{
  "norm": "rmsnorm",
  "lr_head": 0.00531,
  "schedule": "wsd",
  "decay_shape": "pow"
}
MLP neurons of a small language model. Each row is named by its layer, matrix (gate and up: input weights; down: output weights) and neuron, and shows model dimensions 32-159. Each number is 50 + 15 x the weight over its row's rms, rounded and kept within 0 to 99. A neuron's up and down rows have the sign that makes its largest values positive.
After each neuron's rows, "fires after" lists the tokens most often just before its 100 highest values on Wikipedia text that the model never trained on.

L11.gate265:48 48 49 69 37 63 31 48 45 49 24 61 56 29 63 38 60 46 57 55 24 48 71 42 68 60 56 64 44 37 40 43 57 34 79 45 40 42 44 45 46 64 35 60 48 64 60 60 38 59 32 55 40 63 40 57 44 67 51 87 45 59 42 34 52 41 84 59 61 48 34 48 44 49 43 69 55 31 68 11 55 29 39 42 57 55 69 33 63 69 44 38 53 36 14 49 47 68 20 42 40 71 53 74 68 55 44 25 40 42 61 12 45 39 38 36 57 46 54 41 33 38 69 51 85 39 28 37
L11.up265:81 51 41 68 29 67 65 55 24 52 37 29 48 59 35 39 56 47 47 70 27 38 53 54 50 36 51 59 55 63 50 49 46 58 33 35 67 44 46 15 32 59 63 55 29 46 43 15 33 37 56 53 45 66 55 56 46 48 63 73 36 81 62 57 70 79 25 48 28 19 28 55 53 61 17 64 76 30 59 52 48 81 39 50 63 55 65 44 56 64 21 48 78 47 59 51 80 69 41 45 51 60 63 54 64 81 57 45 35 54 24 54 71 44 29 51 58 57 56 51 30 33 35 45 45 23 61 33
L11.down265:63 57 50 56 32 65 26 30 70 51 63 54 45 66 59 48 51 51 67 72 39 40 32 51 52 44 57 40 42 33 27 56 70 48 78 36 51 61 27 63 73 39 63 53 49 46 36 35 50 41 31 39 65 30 59 39 41 45 52 44 55 36 54 92 74 23 43 53 50 53 95 38 50 36 59 26 38 51 46 64 68 61 44 45 45 44 57 82 46 24 55 70 51 47 51 14 53 44 56 46 63 77 31 67 39 45 61 47 29 30 11 50 43 41 61 41 70 75 66 24 38 61 33 47 36 62 14 48
fires after: " ", " (", ",", "."

L7.gate124:65 51 49 64 56 59 66 67 48 57 33 75 43 41 58 39 62 43 49 41 70 38 47 40 63 37 47 48 56 57 33 24 37 53 43 52 55 26 33 12 50 50 51 47 38 65 74 29 44 80 67 32 38 25 48 37 44 23 32 37 38 55 51 49 67 40 28 64 78 42 50 25 86 58 29 52 45 44 67 51 49 51 23 54 48 74 49 41 86 66 57 46 51 66 24 72 32 45 62 37 66 37 23 66 63 54 51 63 65 67 54 65 60 49 91 45 57 47 66 22 70 35 73 32 54 58 38 36
L7.up124:53 64 48 70 53 56 66 50 39 65 31 32 48 62 53 59 39 65 51 41 23 52 48 54 33 12 47 50 73 67 51 50 60 51 64 53 57 23 79 45 60 71 58 50 74 31 85 67 52 72 50 65 51 17 56 53 54 14 54 53 31 39 27 58 57 46 17 44 39 43 41 55 52 53 50 48 42 26 54 60 52 53 67 53 65 71 21 36 47 50 37 64 83 31 36 24 43 49 64 36 30 60 48 53 81 34 55 44 69 50 80 53 51 36 53 35 45 48 50 60 40 32 53 51 48 37 60 41
L7.down124:22 46 36 39 56 43 32 53 43 46 63 60 27 52 41 35 70 72 32 44 52 14 69 52 54 46 51 28 61 59 52 56 66 33 57 49 58 75 74 68 64 32 49 43 29 47 48 79 65 59 71 44 70 68 46 86 52 33 61 52 44 37 52 45 42 36 64 28 04 59 56 74 61 50 38 41 55 50 45 27 50 32 61 44 18 44 63 44 56 49 53 54 45 36 59 50 52 63 65 70 29 90 48 67 29 26 37 31 50 58 62 52 38 61 37 60 51 58 54 57 58 74 63 48 42 32 21 48
fires after: " ", " (", " the"

L11.gate214:47 40 47 39 74 53 46 57 44 62 72 59 45 36 54 49 62 37 50 66 78 72 64 73 94 39 32 44 46 17 64 62 88 41 31 44 61 40 34 44 36 44 49 51 46 55 57 43 23 24 67 65 36 51 23 38 39 80 74 30 35 55 58 44 74 60 20 46 47 23 25 35 37 62 29 59 48 73 55 32 51 41 60 43 35 41 28 73 75 42 46 33 47 46 40 36 46 41 47 48 43 43 55 30 53 36 34 53 74 53 45 50 53 66 46 61 41 37 58 87 52 50 54 68 36 66 13 70
L11.up214:69 62 51 57 40 56 57 43 90 72 55 45 57 54 73 45 49 72 80 39 52 46 55 62 65 44 33 60 48 70 76 37 37 33 37 57 39 77 75 39 52 41 52 49 42 41 67 39 40 41 46 41 72 26 66 24 30 59 62 46 39 65 49 50 36 38 44 52 51 48 57 49 27 63 60 31 60 62 41 45 50 17 54 59 52 66 41 51 70 52 69 42 66 30 25 65 52 39 66 43 61 44 28 42 69 27 65 25 28 41 29 55 51 41 53 32 80 54 57 51 29 47 57 45 44 36 30 63
L11.down214:30 64 42 23 53 53 73 36 48 54 15 60 54 45 50 33 35 61 50 41 39 34 32 34 55 48 42 40 74 37 14 65 54 55 41 49 54 65 41 26 77 61 29 49 54 25 30 41 31 71 50 46 13 01 50 67 45 53 70 73 29 61 50 50 19 75 27 43 69 40 35 69 65 51 51 63 54 66 67 50 62 48 44 71 68 28 67 43 36 47 39 38 53 44 40 57 50 72 49 40 57 56 69 69 50 28 58 65 53 57 52 59 48 59 46 43 34 41 71 71 40 48 56 68 59 53 13 52
fires after: "9", "8", "0", "6"

L4.gate43:37 59 19 43 38 43 45 36 35 64 54 64 63 37 34 55 47 68 44 24 30 15 46 50 60 38 57 66 56 50 32 43 59 35 37 32 21 53 57 60 57 41 55 50 57 93 62 39 47 24 43 52 39 60 51 44 45 77 34 40 57 48 59 38 42 29 42 46 44 47 65 41 57 47 26 24 42 60 51 26 51 46 67 72 63 51 76 52 50 47 51 39 38 34 62 30 41 47 81 32 31 36 41 52 48 65 46 77 43 58 49 78 29 37 30 69 64 47 61 48 66 03 51 28 61 49 41 48
L4.up43:57 41 68 42 18 28 49 71 66 51 67 64 44 59 68 83 61 68 30 51 56 99 65 64 38 49 36 40 47 57 51 52 67 77 56 60 56 37 34 44 29 70 31 45 50 57 22 37 46 66 57 29 38 45 54 50 37 32 70 46 32 52 42 48 56 41 54 49 46 30 36 60 45 46 36 84 54 38 43 51 50 70 64 56 56 38 65 29 40 29 54 49 44 65 49 41 21 33 42 59 40 33 18 55 59 46 60 65 24 72 44 32 38 64 57 43 33 53 62 31 49 62 70 65 62 43 77 29
L4.down43:61 61 44 39 53 37 42 41 49 32 51 43 56 48 37 35 80 48 40 46 30 00 83 35 57 26 72 47 44 43 48 50 53 79 41 39 35 80 69 57 34 37 50 56 29 59 44 47 51 57 47 63 26 60 61 69 71 56 33 49 46 49 51 37 75 70 74 54 86 42 64 46 46 39 28 50 46 53 38 42 29 43 64 68 36 47 63 57 50 34 52 39 63 62 17 34 74 52 29 23 44 54 72 36 35 86 25 36 84 43 49 76 01 60 45 46 63 58 52 57 65 47 52 39 54 50 36 64
fires after: " O", " U", " Ro", "ca", " No"

L7.gate196:79 44 14 59 55 76 62 65 64 54 50 51 41 45 50 63 62 39 27 33 44 38 57 41 69 35 53 49 57 68 38 52 76 54 48 37 57 32 66 53 64 50 41 58 77 65 50 56 46 48 45 41 67 42 47 50 06 40 43 56 27 65 50 43 59 38 39 83 42 37 50 44 59 41 38 57 74 53 63 33 62 34 32 65 56 63 72 47 72 44 63 41 54 35 32 48 22 31 62 31 48 60 30 49 58 81 46 49 59 35 15 13 47 38 49 59 63 62 64 70 63 12 35 38 41 54 56 18
L7.up196:44 66 52 59 52 41 64 61 67 73 78 91 60 30 47 80 48 40 52 53 41 55 41 34 37 30 26 43 42 50 31 28 42 77 27 57 42 60 29 56 49 36 80 66 59 59 37 49 53 56 62 72 69 35 42 52 49 42 60 40 45 60 57 71 52 55 38 57 45 52 50 30 65 55 62 00 57 41 25 52 71 54 57 40 19 62 26 71 27 44 50 67 24 43 41 41 36 37 61 27 32 38 66 47 57 63 33 83 66 62 43 48 52 47 64 49 38 48 45 53 48 56 44 49 48 82 69 29
L7.down196:49 48 44 26 44 53 42 51 75 46 70 70 20 35 61 69 69 49 43 39 50 73 68 44 56 47 67 42 56 42 27 60 40 65 72 19 64 69 47 62 43 60 42 50 15 58 29 49 62 44 54 83 61 60 53 60 42 41 49 43 41 33 42 09 38 47 55 26 36 63 26 69 87 41 61 59 52 52 78 78 41 29 51 30 45 46 70 50 48 55 37 22 46 53 54 48 43 59 58 76 61 56 57 65 42 39 57 37 40 46 27 65 64 58 53 47 70 52 48 78 31 49 53 34 33 66 19 55
fires after: " ", "E", " is", " was", " to"

L7.gate229:45 35 50 52 39 50 54 59 49 61 47 53 54 54 48 60 38 50 42 22 62 52 67 48 59 56 54 50 21 58 44 49 56 24 44 42 16 42 46 41 44 79 12 48 32 74 44 42 47 93 62 25 55 69 47 43 45 52 46 49 50 45 64 50 57 58 46 51 62 58 36 44 48 31 65 36 56 42 53 38 16 26 35 62 81 72 48 39 90 39 95 44 49 35 32 70 36 29 28 71 81 68 53 50 38 54 42 51 57 60 31 38 50 43 35 73 49 75 63 48 56 30 59 22 77 55 36 35
L7.up229:37 55 53 47 35 59 42 45 53 50 81 44 49 38 55 52 60 64 38 55 57 56 38 25 53 58 38 31 48 68 73 39 77 74 61 60 62 19 65 53 33 49 37 43 52 74 43 54 56 66 34 67 45 69 60 66 58 37 48 43 46 48 32 61 48 58 25 37 28 48 55 61 27 66 39 28 48 32 26 30 54 37 25 27 67 54 83 44 48 46 80 61 36 51 47 61 79 22 10 36 41 50 47 49 40 32 26 30 50 69 47 75 21 55 40 53 49 43 58 36 84 59 49 48 44 18 78 38
L7.down229:40 84 44 47 57 41 52 58 58 68 41 59 45 43 44 48 51 27 63 82 85 50 51 30 38 52 31 34 29 56 40 53 44 51 61 54 55 52 56 60 36 58 39 52 50 73 54 41 66 52 38 49 59 60 45 48 50 56 67 36 42 35 33 55 47 46 42 28 09 47 54 50 69 50 56 33 47 44 68 48 21 48 32 19 27 46 68 91 59 52 67 74 54 65 45 40 33 66 29 67 60 26 57 66 27 26 46 48 33 37 45 33 34 53 49 43 53 48 67 43 42 57 82 37 35 37 45 18
fires after: ",", "\n", " ", "),"

L7.gate224:51 81 56 40 34 75 72 46 33 57 61 46 57 50 80 40 44 35 37 40 75 36 64 63 49 15 76 61 43 48 26 33 62 43 37 37 71 57 57 37 67 69 69 56 44 43 60 25 20 46 72 52 63 36 53 30 36 29 21 62 50 51 42 27 65 54 57 57 55 33 51 61 77 67 54 48 61 16 55 48 49 55 29 64 77 49 48 66 91 47 66 33 32 37 41 51 73 13 74 58 37 59 45 63 55 56 41 52 90 55 43 38 57 22 62 59 55 48 54 32 44 26 48 46 58 55 39 25
L7.up224:45 61 72 58 21 59 38 63 65 55 55 36 74 71 46 53 65 36 40 33 61 39 40 39 55 46 54 44 68 43 66 51 51 57 55 50 68 36 67 76 57 42 53 63 60 46 38 38 46 31 57 42 44 38 54 30 48 48 38 46 75 64 48 40 71 33 52 60 52 44 51 19 48 43 60 64 75 72 54 44 54 24 63 39 65 57 29 46 66 50 37 41 43 40 49 45 69 86 78 81 70 64 75 56 72 65 54 50 56 46 68 54 48 46 18 50 57 52 31 47 55 28 31 39 63 40 18 64
L7.down224:57 28 57 55 38 58 19 44 71 52 27 35 56 64 47 59 45 54 54 69 44 36 00 63 57 62 61 55 49 98 23 33 68 33 58 49 20 33 56 34 29 50 55 62 68 45 74 59 36 41 65 53 56 77 42 72 64 60 70 44 58 63 31 97 43 68 41 70 35 60 15 24 44 42 52 32 55 71 76 36 70 45 59 47 60 55 52 55 50 56 65 74 34 61 55 55 65 55 52 40 40 53 69 69 69 39 42 62 60 61 46 44 45 24 51 39 34 38 52 47 61 57 47 73 42 58 40 56
fires after: " ", " ("

L4.gate49:53 40 36 35 63 64 40 51 04 50 50 51 75 28 72 30 44 44 60 46 31 45 47 69 63 57 82 58 32 48 46 60 42 33 36 52 41 61 62 38 66 52 50 30 70 33 41 56 60 30 37 46 63 40 52 57 40 26 43 68 47 39 35 51 54 27 68 53 30 92 66 33 77 46 46 36 58 35 33 68 39 40 48 35 60 48 61 48 63 18 71 36 37 37 67 33 47 45 54 37 18 51 70 44 09 46 57 65 49 42 60 44 67 63 60 40 50 72 49 18 62 22 40 66 38 47 29 50
L4.up49:47 49 35 58 58 67 51 59 27 48 57 35 36 76 58 41 69 33 50 46 32 41 60 63 49 25 56 54 40 70 45 39 46 60 61 59 40 54 70 36 45 54 17 28 62 29 22 52 29 52 58 52 38 29 53 45 41 41 45 57 42 75 30 46 39 47 38 48 44 36 46 35 63 67 47 46 55 40 45 61 41 72 57 23 51 44 32 47 71 73 39 42 68 51 62 72 56 56 58 46 55 72 60 53 30 54 24 23 32 28 33 39 60 53 37 61 46 49 34 42 41 38 57 45 33 47 31 44
L4.down49:29 45 46 41 67 50 22 45 41 58 50 47 40 48 63 48 62 61 42 77 65 81 18 55 73 37 27 52 43 46 68 61 69 50 69 32 50 62 22 25 49 69 38 49 62 63 51 64 52 59 48 37 42 46 27 65 68 62 45 70 72 57 39 92 40 53 49 35 48 57 23 34 39 37 59 59 60 46 70 61 99 33 49 48 48 62 42 60 61 56 70 39 57 69 34 54 38 52 67 50 48 33 57 19 45 36 36 59 64 78 60 45 28 44 52 69 51 57 79 30 72 48 59 43 47 55 42 37
fires after: " ", " (", " \""

L7.gate102:49 49 51 65 63 35 64 57 47 44 49 58 49 46 74 65 38 48 28 37 51 11 53 45 53 42 59 74 53 65 38 53 57 40 51 30 68 39 30 66 86 26 35 40 34 54 62 48 56 73 63 12 53 44 38 51 55 49 51 75 71 50 73 56 56 53 34 51 50 30 48 41 71 58 42 26 28 43 32 60 34 30 24 62 36 32 61 24 56 54 81 67 49 44 25 44 25 50 71 30 50 35 54 68 48 64 25 74 60 38 49 62 53 67 67 68 37 53 57 63 48 36 33 36 52 44 50 08
L7.up102:39 57 43 34 65 55 46 48 40 64 65 74 36 61 51 63 42 56 44 42 47 40 47 75 69 81 48 45 60 42 38 58 64 77 63 53 50 65 26 72 67 71 44 52 43 34 38 22 40 50 38 31 52 68 41 49 30 57 46 37 57 26 30 50 45 62 51 52 42 44 34 60 63 44 12 36 45 70 75 14 62 37 76 38 50 44 33 31 53 35 40 70 75 49 66 48 42 49 66 68 48 50 58 69 81 39 34 40 84 28 35 32 30 61 48 43 46 70 64 30 76 51 52 56 38 55 56 44
L7.down102:28 52 44 43 57 60 55 55 46 51 66 49 25 74 56 62 57 59 39 41 48 99 44 79 67 36 40 34 54 61 51 51 49 43 55 56 66 18 31 54 51 29 74 73 52 64 55 43 50 66 72 47 57 74 60 31 41 29 76 74 38 56 34 44 64 65 51 76 31 48 52 58 50 33 23 83 44 57 55 47 41 26 62 45 44 61 48 40 64 73 66 80 67 49 56 53 47 58 55 58 31 83 45 73 54 37 40 54 35 39 66 81 77 63 19 43 61 71 53 49 79 49 50 61 65 57 60 33
fires after: ",", "e", " known", " the", " The", " Ne"

L4.gate4:66 69 56 16 33 64 66 43 58 43 57 47 65 55 48 73 63 50 42 40 81 51 52 26 57 67 50 47 35 24 64 42 70 19 67 26 52 63 49 57 48 05 52 49 50 50 57 55 31 72 21 54 55 44 74 69 40 17 43 59 44 32 23 36 68 58 69 18 44 33 57 63 57 49 38 55 51 41 59 74 46 56 60 53 62 49 51 94 50 67 56 43 45 33 50 53 61 62 66 36 37 45 34 37 51 54 56 45 72 37 36 13 26 72 63 71 57 37 51 20 62 61 72 48 26 55 50 46
L4.up4:45 51 62 64 25 53 48 34 65 44 34 23 38 42 65 24 45 53 45 74 44 50 66 27 50 54 58 45 45 89 25 33 58 72 42 50 52 90 53 59 52 40 73 52 41 53 50 48 52 47 39 46 36 80 43 50 49 26 40 62 52 40 50 49 37 42 66 49 69 41 61 50 39 37 52 53 65 02 41 49 73 45 50 54 68 60 46 46 76 45 49 45 37 59 46 90 28 52 45 75 57 58 65 62 60 35 42 19 69 26 30 30 76 54 61 62 47 33 16 49 58 50 56 59 37 75 64 66
L4.down4:90 54 58 29 46 57 50 50 50 36 57 50 63 40 12 72 43 56 58 56 53 37 39 62 71 60 28 89 55 35 61 51 60 31 63 32 52 19 50 71 37 42 45 34 44 60 33 65 50 65 37 45 50 26 40 62 41 30 40 42 31 51 46 04 45 57 43 52 55 53 00 59 44 44 44 55 24 49 45 46 49 61 52 33 34 52 81 45 49 58 35 36 58 76 30 45 54 55 40 31 34 36 36 27 57 40 64 42 14 65 55 69 50 65 37 83 59 69 71 30 54 48 42 56 65 39 61 25
fires after: "M", "B", "K", "F", "V", " B"

L7.gate256:29 49 61 74 69 61 63 54 36 28 57 80 34 41 72 63 30 52 60 50 50 55 73 56 59 52 41 54 24 32 69 71 46 26 59 27 40 38 55 25 42 50 51 57 12 47 44 79 43 67 51 50 25 67 71 86 56 27 60 42 34 76 61 28 54 42 57 49 55 57 35 67 33 62 65 72 42 76 68 52 28 50 72 37 58 69 43 23 42 51 26 31 68 51 58 55 43 52 29 44 49 56 39 59 65 44 56 56 58 60 29 23 55 36 59 61 52 33 31 59 24 63 69 25 37 65 81 36
L7.up256:28 41 43 57 41 20 51 45 80 51 59 30 67 73 52 54 29 36 69 41 34 45 46 46 53 62 33 77 62 62 65 42 41 52 52 51 66 64 66 25 32 64 66 81 19 44 38 50 76 43 49 38 41 48 56 54 37 59 41 58 46 57 62 42 81 43 61 30 32 45 41 35 65 28 46 59 10 71 63 22 58 31 46 83 36 63 45 61 61 38 44 43 60 39 49 39 51 48 58 49 62 78 37 62 54 67 55 13 71 41 28 58 70 77 47 28 55 61 37 66 50 20 46 63 36 29 45 46
L7.down256:34 36 45 44 69 38 58 34 50 46 42 25 63 50 60 52 54 43 57 42 44 59 38 56 64 77 68 41 60 56 34 57 59 66 75 25 49 50 29 65 45 32 73 55 49 66 43 52 48 49 49 36 59 73 54 59 60 33 51 33 50 40 50 75 73 14 81 23 49 74 10 57 59 40 72 51 16 45 45 36 58 48 34 58 35 49 48 34 51 51 60 68 60 50 32 73 35 32 69 72 40 49 78 79 62 62 74 50 45 50 51 61 48 49 59 26 34 61 38 84 66 62 48 57 66 65 71 34
fires after: ".", "°", "″", " Votes", "1", " "

L8.gate94:37 60 58 62 31 60 46 63 66 43 61 56 50 57 57 51 62 61 39 40 39 50 72 81 44 67 54 63 57 59 58 33 47 75 40 30 39 49 59 31 74 28 78 50 34 78 52 68 29 54 46 17 66 51 46 38 64 60 59 55 24 52 25 34 48 56 36 69 44 51 55 59 48 73 54 92 19 66 40 34 32 41 49 70 56 22 70 64 81 53 56 59 57 50 34 83 43 79 82 60 53 62 64 45 42 52 23 35 41 34 14 53 16 35 59 83 43 53 63 59 64 45 39 40 49 70 51 57
L8.up94:41 70 33 47 54 33 41 58 59 56 62 48 55 46 29 36 71 24 38 26 42 55 54 43 55 40 77 55 55 58 50 54 63 43 63 22 71 66 19 43 55 33 27 15 80 47 46 66 45 69 58 26 49 48 34 39 49 51 57 71 44 52 28 51 48 66 53 60 69 55 44 68 52 21 45 52 30 21 40 39 63 74 10 40 58 62 25 56 56 61 52 47 70 49 32 89 39 85 56 41 67 41 59 44 45 66 30 63 56 38 64 45 38 41 51 48 41 56 61 41 68 42 60 71 15 46 64 56
L8.down94:61 56 52 47 25 40 92 60 42 47 49 32 60 69 36 49 53 52 41 56 51 45 85 49 57 00 64 42 40 46 65 58 57 59 56 42 57 54 28 56 51 54 61 46 32 44 27 27 26 31 54 27 44 30 62 49 76 51 59 46 39 58 42 20 76 33 50 50 82 58 84 55 63 53 36 60 52 42 50 68 76 58 46 64 56 55 57 50 52 62 50 26 38 68 27 63 43 47 54 66 61 86 48 70 64 41 68 59 53 55 30 83 48 65 55 60 50 45 53 61 45 50 39 77 51 74 60 41
fires after: "s", " S", "c", "j", " W"

L4.gate281:49 49 42 45 30 37 48 45 79 57 82 30 75 54 51 34 55 72 36 37 69 53 53 66 48 66 76 42 34 46 41 21 42 41 86 28 69 59 36 57 28 31 16 73 57 64 78 38 67 56 62 53 47 40 44 54 38 57 49 41 60 43 32 42 51 53 50 39 57 44 49 39 45 41 29 57 44 67 45 56 55 49 45 47 53 25 46 59 56 43 43 43 85 57 46 50 42 63 54 44 37 43 25 44 28 43 45 55 35 56 32 49 30 30 50 72 51 59 43 48 76 46 63 83 19 79 42 63
L4.up281:65 72 52 35 59 50 33 34 58 43 66 38 56 54 25 11 43 37 20 55 57 55 44 58 46 45 70 42 68 74 36 45 73 73 51 43 47 55 53 31 51 43 59 59 56 38 84 41 38 63 68 32 53 75 46 33 62 40 24 71 53 63 50 50 32 77 63 22 54 57 51 57 46 83 72 53 71 47 49 53 50 61 29 52 42 68 62 57 43 36 54 62 35 27 60 33 53 46 53 41 72 61 45 46 68 53 53 58 59 34 41 50 51 53 45 48 35 82 54 75 99 44 53 40 37 84 67 50
L4.down281:58 69 57 78 46 39 54 51 34 48 49 51 53 57 61 14 45 48 43 29 19 55 35 56 49 57 29 88 39 50 37 60 44 46 61 51 59 52 37 79 51 57 18 34 44 50 28 63 36 54 48 47 70 37 59 38 60 44 26 58 43 60 46 47 70 26 25 34 44 68 17 55 64 38 49 56 16 43 67 29 53 31 33 51 58 55 59 58 37 37 42 07 50 46 36 50 26 51 53 69 39 46 45 54 39 60 47 41 29 80 51 66 53 68 47 51 48 43 28 42 06 56 23 34 63 54 58 46
fires after: "C", "F", "D", "B", " C", "T"

L7.gate309:38 57 42 42 50 69 77 53 62 74 16 43 27 36 43 58 39 15 41 52 43 67 70 36 44 44 29 75 39 63 79 48 58 61 79 53 61 70 64 60 60 40 53 72 45 58 36 75 34 53 79 42 42 62 75 27 46 63 61 31 54 52 84 24 76 23 53 36 41 71 41 51 60 40 27 32 46 68 63 42 55 52 31 53 41 41 48 58 44 39 46 48 51 30 27 67 38 59 27 47 40 51 30 31 69 40 55 44 29 34 49 44 68 80 68 69 61 34 78 36 56 73 40 44 28 48 35 68
L7.up309:52 53 70 00 80 44 37 48 69 42 54 46 79 55 23 76 65 51 56 56 38 51 45 49 50 42 58 52 33 58 67 80 47 52 55 25 38 33 46 44 40 50 47 57 37 46 55 37 30 26 55 56 45 69 76 25 51 74 69 67 78 60 29 34 48 36 53 43 60 50 58 57 66 52 27 68 42 61 46 66 46 22 75 63 30 12 55 58 67 87 58 34 76 50 57 51 54 66 51 35 59 62 33 72 53 54 70 59 46 46 61 71 56 50 27 39 62 23 47 38 60 65 44 65 31 51 49 48
L7.down309:30 52 43 44 32 65 47 39 42 78 42 49 58 38 32 30 54 69 41 82 49 50 62 48 48 89 39 67 53 24 69 24 55 63 69 66 52 44 81 23 50 60 54 67 11 53 33 58 32 39 41 58 52 70 35 77 64 66 60 48 28 51 45 68 44 64 51 63 36 58 14 55 41 59 41 58 37 43 46 35 76 28 54 66 51 24 29 43 52 39 44 58 68 48 53 56 60 56 48 49 72 55 32 59 41 63 59 72 50 21 73 46 61 83 18 53 30 87 45 38 48 58 56 42 72 43 40 58
fires after: "2", "4", "9", "6", "0"

L10.gate288:29 47 45 70 43 35 62 67 50 80 36 41 54 25 54 42 43 31 40 60 44 36 46 34 69 49 46 53 56 69 41 46 53 44 35 43 16 45 27 75 55 59 37 76 70 60 74 44 69 44 78 50 39 69 51 35 31 28 34 27 25 56 62 46 20 27 36 71 65 62 28 46 62 73 51 46 38 48 55 25 51 48 22 41 67 67 64 29 74 88 69 46 52 44 32 65 56 55 61 33 62 36 46 45 17 61 42 33 53 35 57 51 60 44 44 30 48 54 71 44 42 16 57 53 55 53 53 39
L10.up288:59 56 42 63 30 61 78 62 55 64 76 62 26 68 64 26 41 48 71 49 36 67 29 37 52 55 24 63 69 66 63 58 73 44 43 58 35 55 49 20 67 67 50 46 72 22 67 72 62 39 54 43 44 50 28 31 61 43 44 33 62 80 31 53 46 56 57 39 53 41 54 61 82 53 60 37 46 42 48 60 71 53 61 75 66 51 39 29 45 39 65 50 35 72 42 55 79 54 39 65 71 55 64 77 24 61 51 69 53 56 35 66 47 33 47 46 51 69 57 36 83 28 58 50 53 55 70 38
L10.down288:25 55 49 59 59 68 62 16 40 67 35 41 48 54 42 51 54 54 52 51 62 45 76 52 31 64 24 18 39 51 63 38 44 05 45 69 50 72 68 23 49 35 66 49 61 36 46 53 44 31 52 75 50 41 27 22 66 39 41 48 31 64 52 24 30 29 53 51 49 77 52 35 38 22 74 40 61 73 49 48 46 64 56 50 60 44 46 27 44 54 64 70 45 55 45 42 64 54 53 74 42 53 45 59 26 61 25 41 56 23 31 68 33 34 55 54 45 53 51 56 25 74 31 54 56 69 42 45
fires after: " ", " in"

L8.gate243:56 65 57 59 63 79 69 25 66 50 15 78 66 38 52 60 49 60 53 47 75 67 45 54 34 37 72 72 54 74 43 27 50 59 38 44 71 57 25 28 64 50 48 45 48 58 39 54 36 62 29 50 59 20 49 48 25 39 46 66 54 69 24 39 59 34 50 55 50 47 59 68 38 47 42 36 48 57 33 31 28 34 41 30 69 52 56 40 93 62 63 36 47 61 69 52 79 47 62 68 58 46 42 55 61 84 58 61 45 49 51 38 33 55 52 76 68 34 56 53 58 37 52 38 58 55 54 31
L8.up243:41 42 61 54 44 15 36 48 36 51 49 46 57 38 46 59 34 62 63 46 48 49 53 64 70 42 49 54 28 56 48 43 52 54 55 60 38 49 38 86 41 27 50 39 46 57 48 26 40 53 47 35 39 38 63 45 42 60 47 39 35 29 34 46 53 44 13 73 56 67 47 74 67 55 60 73 10 65 56 32 28 44 59 60 75 43 27 60 35 66 49 61 52 54 57 29 22 83 79 77 54 35 32 72 67 44 53 82 50 26 72 44 28 57 75 43 42 63 78 65 59 19 46 46 55 68 36 30
L8.down243:67 42 69 57 45 36 84 43 47 53 44 48 58 35 71 46 34 45 60 39 45 43 31 25 47 51 37 49 26 61 41 56 65 67 49 35 51 46 37 39 46 53 42 44 29 54 36 45 71 58 49 63 13 25 59 78 69 56 43 42 43 43 71 32 49 62 55 41 32 41 11 68 55 43 59 42 52 68 65 40 63 46 47 46 61 65 56 56 52 64 31 03 51 57 42 26 53 32 72 68 37 57 48 20 51 62 38 75 60 43 20 49 23 30 58 55 67 80 46 75 43 58 11 36 41 52 49 40
fires after: "s", "S", " S", "4"

L11.gate235:36 50 30 57 18 42 65 56 51 43 57 38 28 37 63 66 57 33 69 40 36 60 68 44 50 32 53 74 31 54 63 57 62 49 64 18 38 48 57 61 63 46 26 48 26 41 67 59 62 50 40 32 45 43 84 68 31 29 41 59 47 50 68 31 77 33 87 36 42 56 37 46 61 51 37 63 50 37 67 54 57 30 60 14 47 46 57 78 54 42 70 45 46 41 50 27 48 50 32 57 46 64 33 46 53 58 68 47 79 43 71 53 44 59 39 58 42 35 71 37 31 35 48 57 62 63 22 34
L11.up235:50 50 63 52 78 43 33 91 29 35 73 08 35 61 51 26 32 55 51 61 36 31 62 29 53 44 56 49 60 39 45 73 50 61 48 53 61 49 41 61 56 52 40 47 29 64 26 48 75 59 44 72 41 43 53 52 13 51 34 37 31 82 62 43 64 58 31 80 72 63 51 44 78 42 52 84 56 42 63 33 33 55 39 48 55 57 57 38 65 55 31 28 67 65 39 31 66 41 42 59 59 59 53 53 44 51 34 68 51 40 56 43 52 62 21 64 72 38 51 44 55 19 54 50 35 45 69 42
L11.down235:49 48 66 35 45 52 24 79 27 45 45 70 23 52 48 36 26 68 58 33 44 50 00 64 67 30 42 62 40 43 57 49 88 58 54 50 46 35 35 60 30 37 69 37 54 55 48 28 40 45 51 63 44 57 45 56 58 48 59 62 51 50 51 38 53 41 61 43 48 61 39 65 51 50 68 52 36 54 45 31 24 56 50 65 61 56 38 57 55 56 51 75 18 41 62 45 52 46 21 48 52 39 49 40 40 52 80 52 65 64 38 34 51 60 61 63 64 30 42 37 42 28 41 55 44 61 56 35
fires after: " ", " (", " first", "dy", "."